python train.py --n_layer=9 --d_model=512 --n_head=8 --n_kv_head=4 --head_dim=64 --d_mlp=1728 --vocab_size=35868 --activation="swiglu" --norm="rmsnorm" --norm_place="pre" --norm_eps=1e-05 --positions="rope" --rope_base=10000.0 --rope_fraction=1.0 --qk_norm=false --attn_scale=0.125 --bias="none" --tie_embeddings=false --parallel_block=false --init="orth" --init_std_qkv=0.0207 --init_std_o=0.00489 --init_std_up=0.0207 --init_std_down=0.00266 --optimizer="cautious_adamw" --lr=0.000853 --lr_mult_up=0.729 --beta1=0.9 --beta2=0.95 --lr_head=0.00911 --grad_clip=2.0 --warmup_steps=237 --schedule="wsd" --decay_fraction=0.25 --decay_shape="pow" --final_lr_fraction=0.05 --batch_tokens=262144 --seq_len=2048 --doc_mask=false --z_loss=1e-05 --train_tokens=1076000000 --steps=4105 --dataset="wikipedia_en"
MLP neurons of a small language model. Each row is named by its layer, matrix (down: output weights) and neuron, and shows model dimensions 0-169. Each number is 500 + 50 x the weight over its row's rms, rounded and kept within 0 to 999. Numbers have three digits each. A neuron's up and down rows have the sign that makes its largest values positive.
A block is one neuron, or neurons of one layer that tend to fire together. After each block is what it responds to, as a language model described it from the Wikipedia text at the highest values.

L4.down75:534546494471549519457443469553465506516561482413504437525535482499491496400433585471460467416485463500502471397560505484540481487560458418431518572530526550545506548473454546481508527596587569510603474536532517502435538528486410506553526469477559415498474545410486506515574462538523515541537456471502495501532558486472516433548494505495477492479531476474508519500488397500604465489558536459515489497549457629503440482507468497462508516503537431521417455420524449457514543447414443505492592541462609545411599523
L4.down453:447407512534538537479492541479533481496525531493515424646473430539475531457552492570562478595484526537490435469500544477482521467458556471523457598430518500553536569550570502494501593440544465467503459506553473457470482503447600501499478456441542524458570456457552386513556530464518587506575504438624503506465475497520523526440529439398498541495507516536516453540504502556367478517428536506443532515509568518569504535433600448506517529535479503498568491452489489536506474491460472468466530495463562458421639565
L4.down768:539544523463502518564474464613469526510531484519517466457459448538474553452638521478510509562469415491489528512529477540615520432562542542525557488444514502456487484445465531498436494393518390491456557507417564546436574495482374564474494476583418494492436510511484525465508560490529512486462496507552526532486467459452435530502600536514446562555500566522504486474433437443542575435497447525446515593508552515498453560550409535568491526548549432581445594482484585543446582564412510468504559415451533473438490431
L4.down1141:648427533518544491539440506469483455538374434571506492513478528424509432470489493471578429544560457616473441545560563522544491586433496490492491504476560465533460510542506513529533513451480446492591485460511464445481446473605554493517574457535452463491498495509420480494480424474440546442471527536562503502412534450427476589564543529468371539438422429396414517474562436472497558498496417477500555500384389400522455511512472566366466441497577447483476511549401512598565498572561455451555502519523491461535570433
Mid-word subword pieces

L4.down616:411449445533519495450502455493421488435544592498441525652468487530549431388441616515490489564484509441622495506522540434530491455359437521462515502521488578447434557528561535478555447457470431495501436617571475491546539509462517476529510479468546537495481471384462523541403468573482467452568584461506507395461502511499522532484441463450524492537481585472421519458546480432443464477542513472492432483501473526447525482523519476486571520437557458462559478414515492410548550513498457484590571402439418502535431469
L4.down799:519590577486508510544553429402491485553481409489508559505454572464569487493457566557507508508446493422545505485527515468536457452545447601479534471461499512404562494541501500500540509420549367469525473497415487528477467369468446455565526517567429462536530491530434511440531481460518480483492595468540456542407521433568427429529389523486423481413510519471507434510486377492570468571487498548520568528561497499490492475497487448514487528582439481532570415545558522455501391604486571463478454546497460446525477493
L4.down1342:563455461509519561568489482443528543475399561414572546585487553501512478426494514552465572580520597505615590525561466508546510476505541462513530493473500416575546515584460395484563524480640496518476455481450487547503441563500542526513517420537458496438549486430507451502484440411502471543522448541519427428476465432449402557537532476476497481425510443531537469518423486445533471536444493480545518384529489478493549586542474537544518594530521491502572527420503486432486458446479624500542564474514561480496496407
L4.down1490:536473465446527421556533499525544397489452519484463419444445551438501576444461446473502494516463459483506376565540611532553541580482534462479468405516466541502551479476514493500515547518414515541457523484486458550476492395497492475532563531520502515510481542494438604484371438383521510453476556612540556563464501558443487454536443496440570477546485557473445636521508522446511515481549437422549527508468447383495446503504516471434479477493385414551540431428479499583461452492464512515521545419593592487421421454
U.S. abbreviation continuation

L6.down519:551411596507459539595466480412581518506517466414494491290427511633484374527517501472482383550422546489526564490530419412529541438480618546474519467516467474538467503568563447490516532541414572427540561407497444422484527534562534469504466557511440453493502481432526465459527479434535464509475450526483522489400520533584478447478516449579539454465491538468472558526477467534452564457554574542470533481504502528513494507460454484588447483514461413553520476511554514399423535519560539438478477528387630485526440502
Anaphoric generic referent nouns

L2.down230:729505500467346488551487489545356469511503549503509513285510514479601589466505523486475499494484538484471509577534492464501513518407465539481467506522522509488493606503483533474543524507506507495503505475514497488497525569484482498526511571520475529475464544505566475617546566550524531515490576442457520461572497530487511451594545462525462436403482522507554488511551531394475598517551460452569358471418527501542490492499576491506550462509461471528478491506562486484516433627563565471463471526490448498497491475
L2.down1025:518583520464480549573504518536494507474528587499598552424535552528405501532540550547485439503554513552573516580566502582457420437401495573518564518497540536547429529516415634480524536520446399480598503611433523470432486495365453510476473511579482473505471481534593571539537515484576480464518474498554513504504564433470532463594562455490569446481567514532439603506508378455521538469524452483418478433414509510503518445485483519509503553503514496489505454458551508486527569500525518580541555471547515554444586513
L2.down1060:602445577462523468658456561501484499518458457464496485296496553557499498439515533527512506497509515571576528523544518575533487494490495463499449472528582534461443476491452435537589499578434462483516432450485555539567486485541474568542436598433571498546509500469592478534530519570581507596517513466403487394557451539482335386562528514472534429466554505521575565470538515490488496481550402436413495541529514563518447526477582485446498580515432499462477471476507509567570525499485496467503402539475481469457464533
L2.down1687:582523586415417560504539482501461434534377580580515449618512516532449497473427613464462550441540447533523455412449627662421455465480434527543485596454547499450569585490458507463526463484547566526506552506519583460550527532497426456529451509530494528381540485400588589534552541539529459560563550429463639568448558593473509456528567560514490450530455417577502501396549497509466431428527548530496432433427451528553458596472538554546535482435472431454569542401545580460477448530457502523451495481434496481520457464
Verb participles and predicates

L6.down994:414440448447455427521497428508571503492441478501387574405587536441502484475539537644423567453543574524510469498479497442525512547515470587581502555528576500505431553514501509541585577533450464528507481338510544380528529542462446508525433430591473465438550579422512534500505530504522450457559466555415509473531517537454611432483452534476539512564491487547517522413527484523585471484590474527398437591629557548433589490540589509490525437492562542504450411463517434491521449559536509522543541507515500472519429507
Month names in dates

L4.down208:688465443521468435461454490477604495492563528454527384403500476401584500476533570548528517501515498505495388541449411511482458509424446551517422566584567461504462560536481508453502473488457450480506588475502493582487426520412469555495453503493467452491478571618437472544528492523569446459513454485496587489547518475437520529547588491465525462451559535505512562545488565555509475569505457477551491526517534574516518544495570473558521574480503448507407447551518441406456491487467447522476549516548492497599443524
L4.down386:629486511527521517574508513443494418523532462483484521200509474496581531568530495419594466560516446494474420538528445543572598462518447534459466387476512571552475474487550541517488482477493485490534565448557445541491507467537573545529422519472419536500498550436461533464515474546500470468414481482505505495416472539593413454543489498542466443474474535530511501546562551545564514530481457606504506574428450472549490441556497551498513544483493511544587538544475367529592539500580478482512503523500514501486521459
L4.down1268:534519459504514582460560534500427500517507523509480568304521508421476546434574474549564634541463575501529508583507465538614488482529529406521588520519465468463450476603521531542497496544443459515445474423515562467520460448504425410515455530559580402464461549521560485452490504479480489463490485572446482522525467451522483488537478521475443544508502540502475438571430464477587504534492455531481513505521437524546416435440522451527488559513507441577460520573518516552412511557481530506472544499438480475514569448
L4.down1419:428561454595517611529550385442509456513437485460465505307469375469492580592532453440453525500452515539374454555555460537456588517476476481562502574540501514431557457624471484580564501582444553485498478554433554486488533468544519428503556550476554540410429491616507531496514498453557338496438577430525417458464510541526437406509546478453504462466491512576491480481514468508470487464567424419503519532453448484541441512509509487586512510473526475561432437555471489553385521489548536506431448490462534552547543481
Noun after "the"

L6.down703:473592534498446465448485518437484423525520479495461447400518475452450552447544543499507488481480622557508412496513530394517610499452465485588471519509571518468524524464422568465513499526483610402520531457491488451544571582542529458464577623443478483571538445583589501418529485426600466544436509476489405542521497506544476528527622553519481504555394510590462528506575519476410572520452442545563492602555557457468551510521544448486509591466475514532537527544422465567469550468578388579375537568487555407449480510
Verb right after subject

L2.down452:380438499525563461476577508495482512450570578488413502432476450437501546526455467435531496426559510407589526501505493492518519478574588521513553528527501565617520540402523500511492449367516487527491618521483548480628473517411544562466466506530551526568545464519543587496500464466448550513512476494495457528454437502548532441466505487535460511619521479440525446496529589559459554500519507500422556545470552514532466533498481557471433355505425479508598481565496520459503504408518478507455422516502438502406476559
L2.down1048:511568514465559457516513456491539467452511574539513514591473393483519536491498408525493536461425516476444541523459533548486496533489435465569450537381545460585584543529545475460543601482550514611454455464533480430547406460451543536539581471484438491473543518469463535545450515491444546450542502543496501472491427521541442484449532486498477488462558463502406536458550552561443508501458420493445535520422537507515555577591550488549491519487415526518524395550509526453586459457581478497610533553510519387467551533
L2.down1096:464593546546552557480484450601443564521546569546466540573470444458427467416573558499445507543461414539652506460472475475466490481556532479480505510479561445507454548446342549541473497461544561559440525521449507527471543504443449486504504588453479581475456529551551588506491525425470535561481558481454485520535463472500430529471482481552406505544469494497568498483487465523468527542490542443462458476537526525561476479470486480529491539535513462453534448529523510469443481627657549442490503374467418437490507405
L2.down1664:481546435581508433546446470548502570506456592471474575526546462487511441469411473562438430505510479474512493486470490578539441476516423479575441512547554512562495529505499474494450540526464548588425524541487489540558539457483556450488426408448519601495491491494525555468566470465512557485449558480561513519544529493501499485510501469530433480509493484433580461480555486454489447496482495457531466483495466577500487555514428494446445472469471469400458511412485485565512519547464559437462506497490488522392535519
Word-start fragments, table cells

L2.down927:545503570510601460512514473508405496519453510550487445551537543474473457517460476584534507541486544593551458504571525525450505498519499464429586444500475609386502447534516580424428435453451511534562524491469505434431461505503346511547508533411463471380549514486572416542539522551478471487560468589506517424466489403444489527607511551433455518553493479492579500463510633488469538604517509486457514400543543449590498539457535477561461466524494420543442517625457476523483461614519443514512492408538448468509444441
L2.down1358:491511552492534545405492498530452577436500467494536604423415534427500482464509420429557472518481494559554526477486536588585522391497440514544524574543502419474462464533505526424590463436596563483475476603520557532496517510450429519464475532409454463464591466586464521515476515529544400503447479521515540511546631480522525543428543450539466509487504545552386474547432526422493546539474509471398396476571532583465490507466493507530403547450494467401494531472469480527500507450529477553486547450494509592515498467
L2.down1469:612554554488560429546510492428429430504449501525496472312527459379422585497531497437573584476496553415489471499555487555562541451429446526427568535544411480505466573539525470494524439452436459471519473346438514467507532422549456451522593524462442504501513458438505520537441549521503462510487500489506557429529431552524483449558531629469417418533468459542558480480578458532510529615508448497530545537546469513593488582499514510595410481530430527575464490549552518461488510444594484493528497502541452501597524519
L2.down1506:438474494501448478507524498586471520541458525494534520380437491483535525545480480426516588528537470515488493509575548497525577484459519452435581526476366494529485449508575461546512484508457444495412548629503437450491500537468494488483518498435504465515533525478484541467481517526458442592490446546501428514539492505550447419574441537510574504372481517480446490507490536544518491443511529498460442578488452541546474543485498558568484563518473498427584496556572496564477494516580474563608386531507639501441514501
Country-name first words

L4.down112:370481557492525475491640501427540517516524494488421457420503493565462499487503588563465454457424445490539447478513496517526425416615494518474527465524439539602505509456572558463441474561422516590479486488584610499466430498512552568492594532484511569625447478528592548523446477435547518492484454477474490594506482484445551509469493524482597534576552550498525501563517446452494424443471549521474504480488540497547448419520443408581466461454504501620502513525529493401476569511410429545450509469464499500482462481
L4.down486:490472533490439406435455621500496471527525462486568482429508539388534487492396545504522561497549450441569507547513503469435532450559477509559534705553412467556403528453415420494534503512501573494603486555563531457492531495518563498519530490514465466472539451476459520517520461487507537448545542404592487503463444466531415329515531521474529421517522608511443499575616519521505531475473443452554537502468472515515472488603518517579500540399490495561470496544547584581557459519529449498442416564513468573446482436
L4.down1347:656507506463436505524489511503524506545467484477505500484491595475524531541455481547523537578553525471493579465510476532457447556563379487529564505516625570525514541600541436445478481537377499520610519525554579511457530493457425497533410506498509485449511500493479503512510473509557467453472409513426498517571558550486546489450543434528475492408492581498510491553480500426524566483563440407449462467512506536509497523499440543469448561505562472423467519425527495476531547524501498518478586577558494471483477495
L4.down1391:498403566473543435587581491525579479491460485467450520475559526478470451456464546496446508566562463539363530595524518544530470484464501548533585384606491503481527573556494506535487498433448500567539581496480600464452506452448487613478614588458446521496626589427570554457411569566446455488432459487504509562644517487423557483521447401471437485509512481468394406494481500499564520536456459460534539423488521503536538584514456476511513494489481453591533510393526466423487443482542470539577500406540497388505528477
Phrasal verb heads

L2.down162:579582459512564472489442584464483381441526460536506529281532535456452516528511470544516579530485542538447531479518413536583557556573538462515534484445500459538512402519516572515470572534549519514513446495484570465437408462553473544532524461559430470446571554564508468457537497435463478539493473492477517365432493524520449390532498522509494461500418465521467468459366525486534517496561529506465537508576505514547471501459508568488472500572418480559492505517525566591420532550455412475573458525518570496567555463
L2.down249:593488529453444542459548428472531461448348477454473470518486511478544477590504608531534386491561449452525550594517510467450564424532493563440539488434494611554432523496591424399499478585476418539423471556556487516607594534442562462446455575416604527455485394456532388483522492515488547528503543525519530544511510528512558519517513464536516512528496506485522496465446544520506516495532545478552506463470563512541456472499565491496582480457565496462439479503572518551468553512422400561521522469446572472518549489
L2.down753:515515457513570523470522539474390440457446478494522536470492475512487498561456559544584410533489547535419415481513517436413501578544471540484567452498501570477571546470469495524483424529479473485477526444622496437520590505562495510493640506412441400477574518484555496457623490493634396570558445452471515444439477551454464455535561514449510464568575424539506431541489484471597534469471497569530547444449598453494646532558494551500502486514494463490443461572591504554483594488622522504523441469532453511500553564
L2.down1622:585486552492472468463426511437477463506550463542533556324406488514504478470513452460491475530535604495403475527534408468560533480479544461528574477436485447524495499529543439552474590483528616476482483467467462502405470471451489412480450505500481503421527472471523476509471439535498442583414424563550521528482455579499528362472573519444496499500641503431534428553475607404518513531552517534534484520505480593488484533443530481458535551521430549604509440522613517509506517511468519385465447634396534483468526486
Collective or agent nouns

L6.down1333:531501560543462391596465488445529506601453523498496541403454544515551406514433431528517453507514460466510440564624482511525476474426531460474493377600536507448483528543521399449579505485511466517566539506492517441604556442440485503462502519498472560469579472451456551413573448469607481422508536486489471394457490496546476429604437468524482579500519588491401522516442472556426497389490497510535562476488481514520480554625404468518455570508513464495535428501576463461506543595495503455524431500519478436501564506
Passive participles, U.S